python train.py --hidden_size=384 --norm="layernorm" --norm_place="pre" --positions="learned" --tie_word_embeddings=true --parallel_block=false --init="uniform" --init_std_o=0.0349 --init_std_up=0.0349 --beta1=0.9 --max_grad_norm=1.0 --warmup_steps=292 --final_lr_fraction=0.1 --train_tokens=902600000 --max_steps=13773
MLP neurons of a small language model. Each row is named by its layer, matrix (up: input weights; down: output weights) and neuron, and shows model dimensions 32-223. Each number is 128 + 24 x the weight over its row's rms, rounded and kept within 0 to 255. Numbers have three digits each.
Before each neuron's rows, "fires after" lists the tokens most often just before its 100 highest values on Wikipedia text that the model never trained on; "fires before" lists the tokens most often just after its 100 highest values on Wikipedia text that the model never trained on.

fires after: " |", "---|---|---|---|", "=="
fires before: "|", "|---|"
L6.up826:154078132132159127162091123153081167126119112136082143124139105112148151153099115117105171115146148090103105096128096128104132138123139152118194125134115135134191141137188120129135111160121176087159143086124138141136112131094101161129149125167088107107131147149083097108125121125134112116126100144168127128153141136118125157233129156127115102120152119123129107103103145141155150083130160141155118087158125109145115117158132145134122145099128099136153133141129134135152090116121103124118128153142134124155119142155173097145128147130130145171157111098107158139118114113100165145
L6.down826:154147141128138113185111205114115150115120126131130117102125133080131142097127153144138127150126103163146126117153120113136147113123132143158153103168098091132159100149097187086127127122106173135115047125136119149105152109118146125099148156113087142156141173107153150142132128139126147107113149136169108133050132137131142139117104103161131106161131134153130151133137121107082119149144124121139107114153099127141135163117152092171103145108127115134133130116141145131119129119136107171137132152130133136128101125168156124106120178157113151112127118136074155137102166139096108102

fires after: "\n", " =", ")", " |", "."
fires before: "\n", "-", " |", "=="
L2.up717:173142126118169112109148139130144146138143119143108127135112108137143129186127115090076141096186137125164093110158094140152130118106124127148139079130152097108134153132122161141141122139154126137166153115150107121127146131168095141122136159164116121117142117087132159146122120145134118113139109150100167134144134101089113108201135113164164184165135081143140121184136122124172116108133097154123104132122124111123101128161156113136120124155098140118114098093133091098118139147113117099136107130135133147180113105108140093137150112110148107126096085076126069129101114130052126117
L2.down717:153107168109123086167103071134139136118169087083101134128172127179158141132164120125143104146156106144157182129124127117156139121155187153201100082091149123123113146069139151128099082162158125147106096136132126065111116118101133116165143122150122122171137102139152117092146125100118138128146077085115121110115110106125151127130116122120097135132129133106136173104138135088173112142109152130106110144147123108124137137136104119117181112152144131166086131116148099107145163116170154158122083116119144106117157075108158105077103128120115138133144172114130120088098191134111124078

fires after: "s", ".", "1", "4", "7", "5"
fires before: " |", " "
L6.up380:144133137164092146133132112113106160106108175081113112108146151137120118116149115138108127103101154113160110129155097169148158156145128086153129108115137169148136123154130126139151140116114104106150154136116125156096142157124109130140157171134137134149136170181149132087111141102154121158129118108107067138138107096127168097122148125184090102094144113127120154118173136132131157143110122121126143128141130130144133124127136138188139096131067120105128139137093125119161114142153159112132095132114128120101165123080130101106151114120121108152091112084142157120157102131148157131
L6.down380:167136094121097138115152132114097121133130136160139142111159077118146128142144160147142165142143111118144118150140147097147139066161139134111133148125126123172100142121187109145081140092166109107141125128103159150102133156144098102141123115124122119110133120142119149122097124156109106104162142150112125119116128186114140154122136182151092121129093150109110131112164155078155138116119127102125113131128104108092127154129141143124113118083138143108116092144177117152106160134102133114149115152164126125118118115120079155112118162119139133131141116136126117112082142116184120116

fires after: " |", ";"
fires before: "0", "1", "2", "3", "4", " "
L6.up1363:116121158131111138134130125113100116124158124101210123106173128115137111108174135065124173115129148150127105144150112166083131153162140145134120152140108135121111122141106167125156118145124112145145155108147111119139079085142117137128178155147132146131115152123113160081103124124107122127134124181100136174136149105129098109125151145136135091133118127116100103097152077101135119151164148112095122111144122161190160139138131137166164100134095125086109130109096124132152100129127137110084126133116120109162150120134135145139128098107141121174138143105136142140124151191069099113
L6.down1363:157137144162158122178119128122151138125092136122112146090155131112155130113129158146097127113093129162141080133116117139120172123143141113090135131122131135102136124114113133136123117144169112116123147128127116145124136138155103200060115148152110139138131135115090142113157084162163115146126126117104132114124095103182131141178107103125162137147135135146115156121089121074111149106118120143096111122121161174109127101121158135113096091108174171144064094119119091139134138119092113120109124132077136122096092184095079145111100099126126123075133109134129179137157134100088128120

fires after: "."
fires before: "\n", "-"
L5.up1377:151131150112134110125098122153144165128109130133133123119135144095107105163114118136109127139088123096151118128151131118122146100121184135115191111118136150134125145114086114139161116136151126084153147102151119135168070122167161121137122105169105120145130146149148136122122124158161126116118124128113137132170111131135140125130116121124130138123119144122126147106132142160161153096112145154153140094133146129148119145126110135129164089111116111135110112125118135101127073079108116141160095132116143168118142125103150132128138201133124125145135107070129122140119122137147120172
L5.down1377:170124116118144101154095124108096090148120130144092112116112126090142145147173137107145150134111099175158131120156153132125124104137136154143098154143104127115084115112116152150086139143125131155132110147155136142128088117098138102093131120146118135160130147143132124125075113153154109142095085172121118112094122144165158157161147147160157114135120165132140208129144131140083131141144098120127154121147174119154098128099142132178089102170122143133114100130111153129147116086120084110175097101159115173111107124124128090082123144086104131074141129149131075143122114129146136159

fires after: " |", "\n"
fires before: "|", "\n", " |"
L2.up653:168121142116127119116090126119096163120102159143147119111116103157101082111124129132137160148169154095122130070105122131124166144105121137126129121189128130127147110103151147129095115128129141129172142122125111120105096110105114120129111099197106132117150142148117097106147128151171126138134087106137145130098089115055137138186080155101161139140162124116116105095134148145104121114109170146152139115130100098144097121135122075171122156090131186112117150154101122119124138123108159108168122137123136128108130171147140111144140178139153153126156123137131125117145098096105095104
L2.down653:173098131162137131132118104141148162113156114125152148125134130095166096160166121127132125139112154092133117095144119089115128120142119151129181141136131179129117099114116123107117101120104108145134098139144115184108140171158096116067114136089086151173159121125102162137131119149134122134124135135149114110126100126132154110099122169161164132103161143107087125163145172100149137096138135111091153140076100150145126149105135062158168091151130106114108176082159164123075112151142081147115127107114178152110105157123147137105110154171135112103093171084126127142127109110162165105

fires after: " |", "C", " the", " C"
fires before: "|", ";", " |"
L7.up1519:144113091137174071156108124136165159144095099154109145118120101137127152161136107170091137070115147095116142079136109127112138117128164139102162128083194102092149134122140139143142175142106125171144110108112145155108107121104138141101123121107142135134145133142161124135172114126138135123110096140118094095142128098186126102122122117085121116131164130111113139153079116151109109158146106156109156098128142158125166117137160142164125144100153097127155118097128110118146093131133148099121163140132175122123142113170164116163111171101124125114136093151138123129129100132171143123
L7.down1519:107130147099111118138121143104160120140120154126135091115084135130139138122171105157117157124139126131112136154109113100083117114126119109159138125154061139142142132149132141097128125118124098169117142137137132186120145131119128119115149144160092180125068124143128115112103120113097143158091142155123128151082135142140104169098124123136112099110132143123144116151162108118134153174171128167097123092134141144144106108101127130123090152154150166117176105115148114152122133125099148160154127093143090094111062140150096170126124145131050125115164125108185109173146126151099126124

fires after: "1", "0", "9", "2", "7", "8"
fires before: ",", ")", ".", " the", "\n"
L7.up1532:075186114134134153136128120100135119148100194097163119154145101144121116179133150119128130135125167076126158135138119119167144159180163140163135078143126122145100123131145108147151177122153096102114180087124145119143125127160132129165133145129140131125115150133157125158177129124108130137130142156149120120095122124117139141122128131118131091121081084127134160169146111121114133086116109125143124121076148123144140122092104129123117117102168134147113135121135152092134101171132077144138097146119094116139139103119124141125154091124168127137092149144126124137125141091166108135
L7.down1532:153163092143124081094139103119108109133173136143114129131081120121142138146120177167145131155159121149151094099138156168112133087170161120119090120147144140167125108087144090129100142123158100120109155117111112154123140127122111141099121152158134135160119120129151133107071132089144126119095102097152132131129149115050110096154076136107150145117126114087170129118143149115101127144127185131118137144135118147133142131061141090111126104151145131102124142119110154155139158138131162146159132121174131152139085129147106153123121119143169131131113137131109096154110105159158142092

fires after: " |"
fires before: "|", "|---|", "\n"
L5.up1207:156116140177144134145141088106153193111121141171146163107100077136140137161134138153178184143136162115094098088119126131099136107134085152118137131140144142194165127146168138135132146177143125108188131150139118098124145119129104177131119112134094143131128163145128113119170116089155155155109121152154169143103124132082147113085078153120130094110161102146091163091154155151125113071136153136117142119119110162156146127158119124123136120122140127094122158128133116131106115122127134102168147130160122128129082108134126101120147181138108153123113107130143200113120133135134159103
L5.down1207:147142105170138130131121128080139164120148146133137134117150142131132130159158142129194098153117097166139157097102111081152134095135118110128120133127092099133169129143123153143103148154113126144109083089150121152069145085121140136111156104087116140175142174099082171112161133164117170085135130165185129116109088172110166111084113151139149121126178115128123146142144124106108154126138140094121154145134157141135109109108144114160102106120123116078121136130140153124099097081118110174131093178111150124135079165128160149124087167134130155117124098144097167137100113118124100100

fires after: "0", "8", "9", "3", "1", " more"
fires before: " "
L7.up1436:114148097100199140159115112109105136121111148111155107113143142157163117127153109132088111096128124097161086131146130135112135146140151096133154095117150132162160128128129129132166109122069151080128163100148153129127099137144122143125136177185148102134102101144132126167157124098116168128124199126118117133097091118145091123117154130137133118109137143134073091156191125127095119168071118150125119092140170143164130102148159132156106160138121124156113092112109111128148116194176122183119129130106166118116074166151129120122162122144111119096132105098130123130107144092159167172
L7.down1436:144121159128116089135138132109148163107139116114156110100105107163129082169117122152099115117124086111118132135136139055082081110137148135078137138125134104126142087127154157067125099122149158117143087123113168109156165138125144128133131143175185131154139160135141123131121169150110151146127101118144167105107117133124135146130093149131086144112177120136075110146119135065159133099096150146150142116113095128116146155138156166152152155124178101119146130097110094138084154123191110137095139128193097142120120162162104131158119138146148133094101074123148165157093134128100120082

fires after: " |", " =", "%", " –", "\n"
fires before: "\n", "|", "-", " |", "1", "---|---|---|---|"
L2.up410:147122091157124123088148149064121165104120155148115137077113114144127125160129123137107117155108113105097112096118171129105135110135153145102155096142113114141131146104105162134146138130116159107136160104148111107120072117143123159116132097184137151150114147121168188129156141106132123124122128143131157150118129133083136120107117129140117137153121141139132166104147151146130149097156117157145121131132126094149140121167096118152150132134144153134147156119152111078115075109149113101138098124135143139106117165129112149092150188138115139126111126059125158135146124097130091105
L2.down410:163091109179130108134146066156131150142135114190113110100154124132147128160155098095148138100069141109144145130126142126097137107146146134123088137128129128139148113128137074128126142115153136150136130128158088140119136127134123123114102105100088139174114135152159135081166121181155117144143121128127107123115111144169108153123101118112142116134108136107129195079124173100145128103161162098100187102121107151154128160137129121186143091146124109100120126126164201145087082097139091124108106126150142131128118114155138090145105113135102132093133153111118105128122120122152117137

fires after: " =", "\n"
fires before: "\n", "-", "American"
L6.up594:130108097149155122167130132123147130155152158171107139112111104124133120167102154139101145114118171090146115069121076153133132112112098151162117133149111147132118122140136164133108111173108111088147163113102152135115115114132136113123126181155114107171166156130149162104112130174130106143121175155102126140133131123136105131112150131164155153119134095135127171135117107118150109079129117138163096122172134068138151130101131119130131141128102107138133139135109084138137099141136118096152102141131151140103114090098140099134119117095094132148132098074134110131112105095156150122
L6.down594:125127128141129121153112127165151130086134144124147115123128122120101143172151111099123127105071157157132094155140164128153161153101145099160138094081140152140124146125116108082174140122143103171109128134190116132126132146123145132140135079135128131158145141161152135137114196136118125148127091125111130112151096160100149165104123113079119141146090095135067091153116113100104129163175118147101142124118161161157084084124111179119112125114165099089069141102103144069127150160106107132142189105137151148133120172121103150125118187103129131118153138098117132124166142161160117136

fires after: " |", "0", "3", ";"
fires before: " |", "2", "3", "1", ";"
L2.up469:149119113125122147107115148101120142104119125135152163131106130096131116133134127148106151118128097103099084138142126139128132117087119092141129133147123094147127099088094169130150134150103164122145149122085135124071130104095121130138135134156143160123147149172147107135114123160105145128113132126143155135120122103111122115118088130140119158127134131095113105114191133150108128149097091141182103146140160086109127087144104097152136162127146135064125130114125155158127128097190118118150125112104110117135088119132105139150130122143109136121185126075140154136122121161117128107
L2.down469:100136116107131115171108123193104121157143140124120106157063124110119101167125183123112128137137115190100095161146164095146093152104122162185104125115132093174099160124088119163131136128094156124146133102128133160138091140114135123130110150125092161083137150150133146139105115147105144122148143116148106092123148132133108114150162120189108100103163119128118109099156109124135083177110137171114102107122154091093126112114149133106137136114139165108141126137122185107145102132130144155091160175147108165140128135167124131136116084123095130148134111151107171124139107121097145116

fires after: " |"
fires before: " |", "s"
L2.up811:095150111095114161126117134101093122111139156134112123108118167116119125121115180098104141128114163119120126130108160119124106122125142166113129146132126102122150139094118119121132132169116124139133161125115134128135140100114172131125130136115143124123104134142099083076093112134083140160136114149143128167120122142192109099136133181133133052091120096084153114162136123174136152125120123139108153167100152129157110134119160146176135150114118127114142119089101121171131109105145129105149116131137133151112130112208088126097150139137149135155137105099159167117132138146121150120
L2.down811:069163123158122147130146154093147139131119086129103139149145107139123139190132117114116134132143066154103088147102153144115102127130151087159112147115086129150156152108141127113115158130135172108178084147120115134137136121154166145138155135103130107143136145145121157127175116129134102162155122130103126094091130156169141167181136147116104078111163083114117101123176156131138154131113091119105135100117130129125151141129127138121135172133092122138126131144161091116050125115108122096140117131132113126097092130143140142149090111142147134139148087139168138107133150113104124126